Part of a small language model's weights.
Training: a variant of Muon for these matrices, 1207M tokens, 9209 steps.
MLP neurons of a small language model. Each row is named by its layer, matrix (up: input weights; down: output weights) and neuron, and shows model dimensions 16-111. Each number is 128 + 24 x the weight over its row's rms, rounded and kept within 0 to 255.
A block is one neuron, or neurons of one layer that tend to fire together. Before each block is what it responds to, as a language model described it from the Wikipedia text at the highest values.

Mid-word letter fragments
L12.up755 [151 159 121 145  73 132 144 107 127 194 145 148 155 127 110 112  91 110 156 142 150 167 142 107 135 111 109 161 161 105 119 112 169 134 143 116  93 117 129 106 205 139 145 151 123 147 158 153 128  74 147 128 111 137 169 159 132  94 141 165 117 146 154  93 115 114 154 119 109 147 112 132 132 125 157  93 140 100 129 143 129 150 144 103 111 135 150 100 125 163 137 172 113 134 126  89]
L12.down755 [ 93 127 129 119 112 112  99 128 114 130 144 117 154 169 154 155 159 118 137 141 123 128 152 123 172 147  98 136  96 150 159 117 167 134 111 128 128 111 138 152  74  60 106 138 124 142 161 139 165 132 136 152 133 123  80 112 117 140 152 177 161 111  68 167 160 125 140 134 143 149 130 136 147 111 102 152 168 115 137 103 109 143 126 117 139 123 114  78 146 182 171 107 154 136 128 138]
L12.up1228 [153 158 186 182 120 119 141 131 128 129 177 150  92 161 162 125  57 104 133 162 186 114 128 160 142 142 132 150 108 156  96  99 103 122 156 119 109 142 113 120 119  94 142 117 171 126 154 147 129 120 126  75 128 129 181 144 114 150 133 131 141 121 135 137 135 136 129 140 121 115 136 142 157 153 109 161 109  82  90  74 145 120 186 100 126 118 159 115 173 129 157 131 152 104 128 129]
L12.down1228 [136 100 106 122 140  82 123 123 115 142  93 126 173 114 172 125 128 167 108 105  84 142 142 131 119 108 111 118 103 115 112 141 170 110 130 143 120 124 111 104 134 107 135 143 116  79 143  98 108 160 135 131 155 126 153 118 134 129 113 150 145 138 128 161 169 131 144 170 102 134 100 149  87 129 114 123 161 127 113 142  68 135 112 100  96 115 128 135 112 156 121 126 108 106  99 157]
L12.up1510 [139  70 113 120 106 132 151  67  67 128 105 135 162 124 127 135 117 113 130 155 135 108 156 161  98 147 108 209 133 130  95 134 120 152 144 150 132 160 121 133 144 139 100 111 170  85  97 138 192 154 157 112 154 113 164 168 146 124 136 170 138 164 161 109 169  80 104 143 147  93 117 119 123  99 129  90 126 131 121  91 106 112  98 150 152  81  83 117 131  95 131 134 155 125 132 107]
L12.down1510 [124 128 125 130 137  97 120  62 143 122 208 172 164  75 144 111 155 133 111 114 136 148 113 120 135  85 148  89 108 110 113 142 102 140 132 105 109 111 125 171  86 167  93 147 158 115 110 112 111 113  78 115 113 165 128 126 134 146 133 166  98 119 115 120 134 155 128 120 126 110 109  92 104 150 130 142 177 140 117 134 139 153 126 130 117 152 139 148 146 123  71 138 132 107 159 118]
L12.up1794 [133 162 126 123 115 189 162  76 108 103 109 111  96 160 149 126 147 146 134 127 167 120 140 123 120 179 145 169 170  99 133 107 106  98 136 121  93 161  80  92 166 111 114 102 152 108 126 126 114 103 146 128 136 107 156 109 121 137 144 153 109 173 169 123 169  78 171 112 113 105 145 106 125  84 163 118 158 122 118 154 118 130 152 131 143 137 110 103 144 150 127 146 102 134  89 114]
L12.down1794 [124 117 171 153 101 155 112 146 129 127 172 149 143 139 156 109 122 116 150  91 126 161 120 149 161 110 119 131 127 148 100  99 128 132 158 110  89 130  65 133 136 175 121 138 122 188 140 112 160 101 166 101 181 150 143 126 165 100 137 125  76 148  93  99 108 147 165 121 138 182 131 143  88 107 143 130  97 179 132 102 130  90 129 123 140  78 146 127 136 119 115  99  96 112 135 135]

Election and office-term text
L11.up788 [120  85 145 121 133 108 161 122 138 103 123 149 150 127 114 153 140 170 164 138 117  86 134 101 182 110 100  95 147 177 112 166 154 118 117 154 109 137 145 138 102 137  97 181 133 116 109 128 122 114 138  87 128 176 154 126 108 102 142 128 101 142 147  76 110 135 111 106 120 121 101  97 142 132 118 134 118 148 126 116 106 134 138 139 148 111 169 135 111 178 136 134 176 156 149 104]
L11.down788 [134 108 159 119 171  68 132 107 127  86 132 100 106 117 121 152 123 162 169 107 107 117 129 174 172 112 131 129 121 118 113 144 126 121 134 100 108 132 109 170 103 164 140 145 181  91  84  96 110 118 122 109 105 134  92 126 146 160 124 116 138 119 130 118 160 132 150 114 146 132  89 159 110 137 127 133  95  82 114 158  70 153 127 166 136 108 122  85 125 148 159  97 164 116 121 130]

Second piece after W
L11.up932 [138 141 164 103  86  96 123 150 126 157 161  78 104 123 150 131 121 126 136 108 170 160 172 122 138 113 132 100  86 115 122 121 133 126 116 182 118 146 124 108 126 145 140 134 110 126 162  84 117 127 156 159  99 129 152 119 122  83 142 163 138 131 165 121 135  95 152 102 139  96  93 151 120 128 112 126 165 111  89  93 105 141 163 124  96 128 137 139 112 144 133 127 129 103 146 131]
L11.down932 [128 127 125  98  89 104 116 119 108 142 139 120 107 154  93  93 133 147 154 173 146 103 135 118 121 118  81 134 155 150 134 104 183 127 144 159 133 143 127 116 123  73 108 131 107 138 139 159 125 165 148 119 156 135  94 157 143 137 128 117 128 139 133 169 126 126 139 116 121 120 139 101  98 128 173 122  73 165 111 121 136 102 129 115 102  91 149 111 137 136 125 148 148 153 106 127]

Mid-word after F
L12.up46 [123 131  93 122 155  89 113 123  97 124 134 136  96 130  95  87 155 128 151 131  84 131 155 133 138 126  95 137 106 162 120 140 144  99  81 102 110 140 169 124  95  98 122  82 133 132 140 123 159 143 146 136 166 131 117 162 115 155  97 132 172 143 129 142 104 141 114 125 142 129 127  89 118 124 140 120 121 122 124 130 157 119 146 141 162 119 102 134 128 174 133 138 104 106 103 169]
L12.down46 [120 116 138 112 139 136 143 115  92 152 141 157 142 122 133 126 188 144 127 105 151 144  98  78 128 125 153 159 133 120 141 140 140 131 187 131 152 106 163 133 122  94 128 122 111 134 154 143 126 139 114 107 133 114 139 169 131 108 120 127 114 134 116 122 164 167 154 152 149 119 128 150 105 150 117 100 160  77 135 128  83 161 115 131  60  82 169 117 125 121 136 114 144 108 103 119]
L12.up49 [126 125 108 100 132 159 159 152 131 106  82 106 137 140 134  89 146 157 175 167  76 136 134 151  98 153  95 142 119 164 121 133 155 144 116 113 159  68 160 129 138  99 170 116 121 118 152 147 108 134 157  93 138  94 136 151 108 131 157 124 148 156 137 107 121 156 155 139 108 113 114  96 131 123 159 141 129 143  92 165 128 126 121 177 132  67 127 132 133 150 158 111 102 131 123 100]
L12.down49 [118 129 140 137 122 152 128 132  92 141 154 110 160 125 151 143 134 137 170 121  80 149 133 128  85 155 125 105 150 123 139 176 122 153 118 106 127 127 117 138 147 139 136 142  83 142 136 117 127 149 162  93  86 153 108 119 110 139 136 127  98 173  97 164 115 182 106 119 147 177 129 128 102 147 150 153 128 170 113 173 135 134 112 113 106 151 111 101 128 119  92 150  96 133 124 186]
L12.up441 [103  94 165 101 136 164 144 133 133 130  93 135 114 138 128 152 124 103 163 109 114 137 119 134 124  98 170 107 135 119  93 149 114 140 129 139 114 104 175 152 131 109 106 105 102 163 113 192 164 134 122 107 131 115 144 134 145 170 123 104 156 147 147 159 113 130 170 108 102  98 161 144 160 103 156 120 150  91 131 134 157 152 149 157 124  93 123 108 105 124 140  87 163 147 121  85]
L12.down441 [116 179 134 150 108 146 102 158 121 131 121 138 141 123  93 126 101 109 131 108  93 181 144 107 114 167 104 171 121 144 122 108  68 164 178 151 143 115 139 141 159 150 131 185 126 131 105 169 139 115 164 126  98 125 121  83 101 120 106 138 133 111 132 117 132 176 144 129 163 102 135 136  92  87 147 160 172 175 133  89 116 126  81 128 136 139 160 171 113 150 123 154 132 140 172  92]
L12.up2038 [121 112 160 119 124 136 198 146 100 141 116  90 131  94 148 142 131 128 122 169 116 153 175 155 134 113 112 104 116 129 146 103 113 111 144 128 110  90 143 184 109 141 133  84  97 128 103 127 193  97 183 144 125 113 165 138 140 120 156 169 133 148 134  62 128 122  88  74 124 144 123 106 143 136 167 133 134 126 113 150 179 126 162  83  95 132 134 123 124 153 132 127 125 134 127 133]
L12.down2038 [115 112 140 108 107 145 168 157  88 143 135 136 128 140 131 157 145 120 122  91 129 197 137 101 115 159 105 133  99 106  83 141 129 138  94 148 102 126 155 134 144 108 111 111 110 124 180  98 126 149 138  74 125 106 112 194  77 131 135 187 110  95  86 103  81  94 147 128 129 133 131 141 111 160 174 124 137 146 122 142 142 145 165  69 172 107 128 152 132 106 156 159 111 117 179 123]

Elected body or party
L10.up310 [121 120  74 140 116 151 136 135 138 137 151 122 137 156 174 126 159 164 131 125  94 108 136 111 153 114 127 107 140 134 160 115  95  91 133 146 115 152 130 122 110 142  92 111 139 107  87 148  95 143 133 109 116 164 147 162 137  89 126 136 122 102  86 143 117  96 172 145  94  89  86  75 109 151 139 127 108  82 100 126  93 162 132 121 118 124 151 106  98 149 137 168 144  95 151 134]
L10.down310 [101 180 143 119 131 128 113 120 140 151 110 120 116 120 111 151 126  69  99 152 143 154 114 145 118 150  98 144 151 111 136 147 145  81 123 113 151 117 133  93 140 170 150 152  83 142 132 138 124 123 137  81 149 164 107 122 135 106 105 137 128 155 167 151 159 159  90 127  91 109 127 160  72 125 114 117 121 111 154  81 164  86 161 111 153  63 142 132 127 142 170 111 114 115  93 151]
L10.up370 [103 117  98 117 167 125  98 153 146 113 131 104 155 123 116 129 125 170 206  66 165 122 138 127 137 131 137 126 143 148 122 140 131  92 111 136 134 126 133 135 120 144  89 106 128  95 133 101 124 161 139 124 105 153  87 144 166 142 117  90 152 143 148 120 146 135 140 139  89 127 125 133 115 139 132 143 128 116 124 126  68 106  98 149 160 121  97 164 122 127 101 148 162 123 161 146]
L10.down370 [126  72 125 106 156  88 100 105  78  96 101 120 136 129 120 145 188 143 133  75 188 124 123 134 143 123 103 155 129 106 121 117 128 110 105 142 152 120 141 157 162 186 136 179 190 116 171 130 109 129 102 100 107 118 106 142 132 107 139 180 102 157 133 136 144 157 110  96 144  93 124 159 113 150 106  93 138 132 168 139 122 137 151 159  97 127 110 117 122 149 156 130 103 126 109 189]
L10.up1151 [110  62 128 162 136  93  90 154 161 142  93 124 119 160  92 146 118 142 142 124 122 119 152 125 162 123 149 154 111 144 152 165 111 149 117 165 116 179 147 141  75 143 101 118 114 117 154 129 170 164 137 106  51 144 147 121  99 112 125 131 114 105 121 134 148 132 110 128  94 103 118 106 165 158 118 146 106 129 143 123 166 176 115 136  79 141  95 138 111 137 155 142 129 178 137 162]
L10.down1151 [112 135 104 123 137  71 119  88  99 126 157 123 130 117 147 139 136 139 171  85 100 156 136 139 137  68 138 130 140 130 107 124 111 147 133  94 123 124 122  98 131 147 185  99 114 144 137 107 158 119 129 138 124 114 141 148 118  93 106 159 115 121 122 150 154  82 110 125 138 113 139 125 120 138 110  95 123 106  92 153 120 116 169 132 149 160 142 125 151 110  51 110 164  89 156 124]
L10.up1240 [132 139 127 176 125 161 164 115 132 151 115 157 107 126 114 173 148  92 160 123 171 132 156 119 165 149 109 116  75 135  92 155 100 160 103 148 105 152 122  87 134 135 124 171  88 104 144 146  68 154 135 168 140 144 125 128  90 153  94 116 162 126 102 118 115 152 119 124 105 105  99 140 136  90 160 130 130 119 108  89  74 104 114 141 122 113 124 137 100 134  93 103 135 144 145 143]
L10.down1240 [119 164 109 124 148 116 122 143 139  97  99  98 103 129  68 154 129  98 168 135 155 130 107 182 128  76 125  95 152 142 121 129 105 159 114 132 132 107 123 116 123 117  87 147 160 146 133  78 105 130 122 106 129 152 137 143  76 110 134 149 109 133 112 129 152 164 116 155 112 118 130 142 139 157 135  93 132 185 141  96  69 132 141 109 120  73 113 152 133 145 173 112 149 129  91 194]

Mid-word fragments
L10.up1220 [143 140 197 157 159 122 140 145 127  95 143 133 164 137 153 106 108 141 167 111 139 132 155 116 100 137  87 119 101 115 110 119 149 139 131 189 125  94 130 101 118 155 114 132 138 174 118 102 107 131 128 138 136 125 148 133  98  83  97 105 119 155 168 144 159  97 124 113  79 103 132 157 139 123 138 123 159 130 127 168 133 145  77 111 121 132 105 144 124 137 124 143 151 123 137  93]
L10.down1220 [108 112 134 102 122 115 140  81 108  84  59 160 120 138 134 144 127 110 108 114 143 112 123 143 125 136 133 110 161 109 120 175  78 126 143 152 168 137 141 115 137 127 120 112 160 138 100  96 168 155 148 133 142  85 159 137 147 128 168 120 133 127 142 161 131 135 155 166 109 100  86 105 145 124 179 111  94  91 119  97 130 153 162 160 132  94 132 142 133 129 139 132 125 126 108 155]
L10.up1627 [135  88 134 110 129 117 147 128 111  98  87 107 165 140  95 133  95 133 166  89 142 162 146 161 121 158 125 117 133 112 139 153 155 141 125 141 172 132 161 124 138 147 179 113 143 151 134 119 117 127 154 159 140 122 150 116  95 128  88 125 136 106 139 119 159 126 140 102 132 133 160 120 116 142  96 166 113 124 136 133 123 200 159 122 169 104  86  81 156 154 127 116 122 155 129 148]
L10.down1627 [ 78 112 136 162 121 148 142 138  90 124 124 180 101  95 145 133 151 152 120 175 140 152 147 134 111 167 177 114  91 136 112 124 114 105 129 110 125 154 146 142 126 133 121  93 137 151 162 124 153 171 117 120 135 161 115 142 142 114 142 181 153  81 123 148 137  96 127 155 151 107 149 117 140  98 157  73 156 179 151 120 111 142 106 152 128 138 160 123 112 144 126 155 100  99 118  95]
L10.up1835 [ 84 137  73 142 126 148 156  94 109 168 123 117 122 167 122 149 150 150 103 127  99 157 105 151 126 142 135 112 101 171 109 164 128 129 131 139 127 116 136 172 155 123 135 130  87 157 138 114 166 158 143 130 108 140 138 125 121 110 109 126 106  69 184  97 125 169 146 151 161 139 146 128 163 138 145 134 125 173 113 127 123  98  96 149 167 144 111 128  98 144 122  92 102 122 133 130]
L10.down1835 [143 117  89  97 113 123 153 116 135 125 113 133 126 128 147 146 108 127 117 157 117 110 140 106  97 110 129  90 134 134 108 136 163 119 150 106 130 147 174 149 147 111 164 138  97 114 146 136 148 139 114 120 163 169 131 157 143 115 154 161 121 152 176 126 104 161 126 120 157 168 152 120 118 143 137 161 127 116 102 146 130 127 147 133  94 118 136 145 168 117 119  95 107 171 109 122]
L10.up1891 [ 92 138 179 138 154 106 173 148 102 146 120 153 139 158  92 157  88  98 128 140 138 133 184  78 120 141 108 104 112 163 103 131 130 149 104 150 124 100 118 135 110 143 156 117 118 113 137  79 148  86 154  98 136  81 146 137  71 129 134 122 151 113 105 106 118 134 145 112 113 127 133 115 174 157 131 146  79 108 109 122 140 122 138 154 130 117 110 125 143 126 124 135  98 135 166 123]
L10.down1891 [136 152 150 162 115 150 113 136 118 138 100 158 128 173 138  84 130 124  75 150 164 101 142 171  82 142 139 100 162 126 150 171 141 134 135  78 145 138 133 161 122 132 135 123 138 104 111  74 109  99 125 153 138 148 162  73  96 149  93 139 105 103 105 122 128 135 109 118 141 113 112 120 160 130 123  99 143 188  79 150 121 118 127 118 106 106 138 121 122 154 137 125 138 127 137 136]

Table cell separators
L12.up667 [104 137 173 136 146 126 109  74 118 130 141 137 128 157 133 163  98 156 168 155 121 119 149 154 136 146 169 174  97 128 120 111 156 115 112 124 169 116 159 130 153 107 122 111 109 118 123 114 142 122 109 116  87 107 122 127 136 125 117 102 132 154 109 123 151  96 149  75 116 143  90 143 147 149  94 128 126 121 127  74 114 161 150 120 146 119 108 137 107 112 158 104  83 118 134 146]
L12.down667 [144  82 121 130 134 150 153 120 134 105 142 159 125 122 105 126 195 158  89 142 100 137  96 128  98 125 120 136 105 101  97 131 117 162 138 138  84 131 120 132 111 127 160 109 108 117 104 163 131 130 148 121 157 172  94 103  85 109 158 150  87 115 158 114  75 131 114  82 135 130 161 130 124 121 139 107 131 103 150 169 132 138 110 150 108 100 131 104 161 160 113 133 191 117 139 105]
L12.up1258 [103 150 103 164 149 131 130 128 164 128 119 127 122 137 135 119  96 120 142 123 135 100 151 152 185  76 160 124  90 129 168  98 136 135  82 129 134 142 120 161 102 123 170 134 138 146 135 140 137 169 158 173 106 112  84  82 155 121 146 142 176 127 160  80 110 113  98 128 141 141 141 125 125 141 138 132 123 112 120 157 155 120  72 146 144  84 123 117 118 128 147 132 137 139 110 132]
L12.down1258 [155 129 100 158 156 173 117 108 123  81 153 163 114 130 129 130 142  99 102 166 141 142 166 158 123 102 139 144 128 114  83 191 164 130 167 124 107 110 110 149  94  97 138 147 152 113 114  99 141 130  89 127 129 134  88 122 132 103 170 133 124 131 149 154 126 128 149 132 129 122 122 144 176  92 124 112 163 128 116  89 137  71 150 139 101 131 100 140 145 128 131 140 130 108 141 177]
L12.up1697 [ 92 134 107 132 193 117 107 142 116 131 126 127 106 107 108 154 159 134 175 149  79  86 181 177 161 159 153 139 163 127 123 140 138 150 122 159  88 135 155 107 141 143 109 104 117  94 122 141  98 144 157 112 154 105 123  94 134 146  71 104 128 110 121  77 110 127 130 123 118 120 121 141 132 150 143 105 108 111 107 126 122 123  69 127 129  99 142  95 134 115 136 141 136 109 120 130]
L12.down1697 [148 124 175 117 134 122 129 124  94 138 149  85  88 168 128 133 112 136 115 146 195 145 120  97 108  74 103 136 103 111 134 102 146 152 133 170 173 116 152 129  70 120 158 170 141 134 144 140 109 142 134 147 131 157  68 111 101  89 100 147 115 129 129 169  92 105 137 120  92 125 146 123 114 159 141 147 147 132  97 116 123 144 127 110 125 133 154 137  97 115 124  75 135 135 172 120]
L12.up1711 [133 116 160 151 149 113 137 116 171  77  71 186  97 130 143 145 141 128 124 130 188 136  98 150 138 171  96 112 117 114 119 133 137 105 126 150 136 152 170 135 115 149 147 154 113 130 123 114 130 201 151 155 134 145 100 114 119 111 142 168 167 130  93 107 148  83  93  98 119 113 118  85 122  95 124 110 144 154 124 148 120 111  96 126 146 135 118 159 131 100 125 138 144 112 129 179]
L12.down1711 [113 144 170 103 114 141 158 151 134 130 171 116 102 176 100 123 144 130 149 147 103  83 140 135 154 108 111 141 138  99  90 183 131 164 114 122  86 142 141 146 122 176 138 124 183 174 136 104 133 140 145  95 121 122 124 113 117 128 119 122 143 149 116 122 141 118 115 104 128 125  79 133 111  65 120  98 139 130  94 156 139 134 121 156 101 134 132 124 157 131 161 139 152 106 123 110]

Second piece of names
L10.up15 [121 138 130 156 137 145 104 114 155 114 124 147 126 124 116 155 136 164 130 153 133 160 125 130 146 136 124 130 176 123 137 133 137 131 121 144 128 120 147 144 121  70 147 138 109 143 106 100 110 139 153 119 114 111 172  65 130  87 121  89 132 124 117 152 122 125 151 114  98 144 134 120 157 143  66 133 125 120 106 131 114 134 161 135 149  88 107 117  79 130 121 111 133  95 143 144]
L10.down15 [169 102 159 130 126 121 127 156 149 119 130 131 106  94 139 127 133 118 110 114 101 101 138 141 138 103 104 162 122 181 135 143 103 194  92 141 111 101 124 100 124  96 144 133  70 120 101 166 120 188 126 108 153 127 152 144 127 119 160 148 113  94 144 140 101 130 127 138 144 120 108 124 128 144  93 105 103 161 139 143 119  88 167 113  87 118 116 176 145 145 104 161 175 140 154 122]
L10.up730 [139 144 143 153 154 141 125 109 127 152 157 110 126 117 127 149 148 137 160 138 130 114 154 125 141 157 170 138 144  94  95 103 117 164  97 128 106 127 102  86  99 112 108 153 145 150 142 125 148 122 141 102 130 126 140 111 134 112 166 153 103 125 114 151 136  99 145 102 156 137 203 157 147 141 124 157 153 110  96 124 134  94 109 128 125 124 142 140 114 101 122 102 122  93 155 125]
L10.down730 [131 122 179 100 122 111 121 158 136 126 116 136 127  74 175 104 139 152 127 151 141 130 136 129 179 105 100 123 158 144 132 135 145 102 157 115 119 154 129 161 149 128 148 146 114 130  86 116  98 111 139  79 149 109 135 112  82 109 137 107 131 121 125 159 117 110 115 147 128 119 152 134 120 162 166  96 132 117 170 103 120  95 137 144 142 147 112 132 145 130 126 139 139 166 103 100]
L10.up740 [186 140 140 118 131 150 152  97 120  90 157 116 135 148 103 111 133 157 106 117 170 148 145 160 101 123 114 144 136 136 144 103 124 147 113 135 127  97 203 102 163  69 131 182 135 131 115 154 108 141 140 124 103 111 120 139 152 130 152 123 161 139 134 115 113 146 177 112 127 160 100 129 133 128 168 113 150 108 122  76 125 119 134 137 107 121 113 153 124 147 113 114 132 131 141 116]
L10.down740 [106 158  92 127 145 111 123 145 108 126 127 155 143 161 146 107 133 149 147 156 128 140 114 118  97 102 146 138 127 118 116 133 123 132 143 127 114 140 157 123 120 102 145  82 126 146 132 158 122 148 129 155 187 103 172 139  77 125  95 139 139 155 114 146 150 114 127  98 125  97 111 149 131 114 150 130 164 132 155 144 103 114 137 159 102 111 140 106  75 155 134 118 117  91 125 116]
L10.up1332 [162 147 125 147 120 144 133 103 121 114 110 146 122 105 148 120 140 166 142 113 160 111 102 129 145 136 123 120 120 150 124 124 152 117  91 156 120 139 130 124 135  94 109 115 161 182 132 120 152 115 136 121 122 131 165 124 124  81 122 136 124 145 133 160 137 170 102  86 164 125 110 142 129 109 116 134 145 168 144 129 120 159 134 117 124 136 130 144 103  99 110 144 101  67 122  98]
L10.down1332 [ 48 144 125 153 118 130 110 162 161 108 137 121 114 160 122 184 113 143 118 155 136 155 107 156 116  69 130 152 120  81  75 152 135 119  87 118 119 132  78 108 115 111 124 114 117 123 146 128  80 112 137  99 100  94 115 164 121 160 121 144 161  94  91 114 160 108 120 120  81 109 150  92 166 129 123 145 125 133  83 175 131  82 114 109 140 138 110 111 131 152 180 130 160 138 168 136]

Second subword fragments
L11.up1519 [102 163 147 156 146 102  99 154 129 125 130  86 118 103 124 107 142 115 155 130 142 107 167 141 122 145  87 136 156 128 161 130 131 108 104 142 135 107 116 177 143 182 145  90 148 164 127 132 118 118 156 167 159 123 146 138  98  97 117 115 154  70 103 123 107 101 145 135 143 122 150 143 164  77 169 105 127 130 141 136 173 138 132 144  97  83 164 155 137 139 153 163 155  97 132 129]
L11.down1519 [ 84 143 131 151 162 128  81 179 153 102 139 121 100 112 134 155 144 115  97 121 115 128 143 150 131 137 134 125  87 128 107 153 119 102 134 160 115 119 128  79 129 109 116 110 126  95 113 119  95 133 127 141 141 122 124 152  95 129 132 115 178 116 144  69 133 144 104 147  76 112 131 163 127 130 173 135 128 131 127 142 119 135  99 141 109 100 120 122 147 127 166 120  92 180 103 146]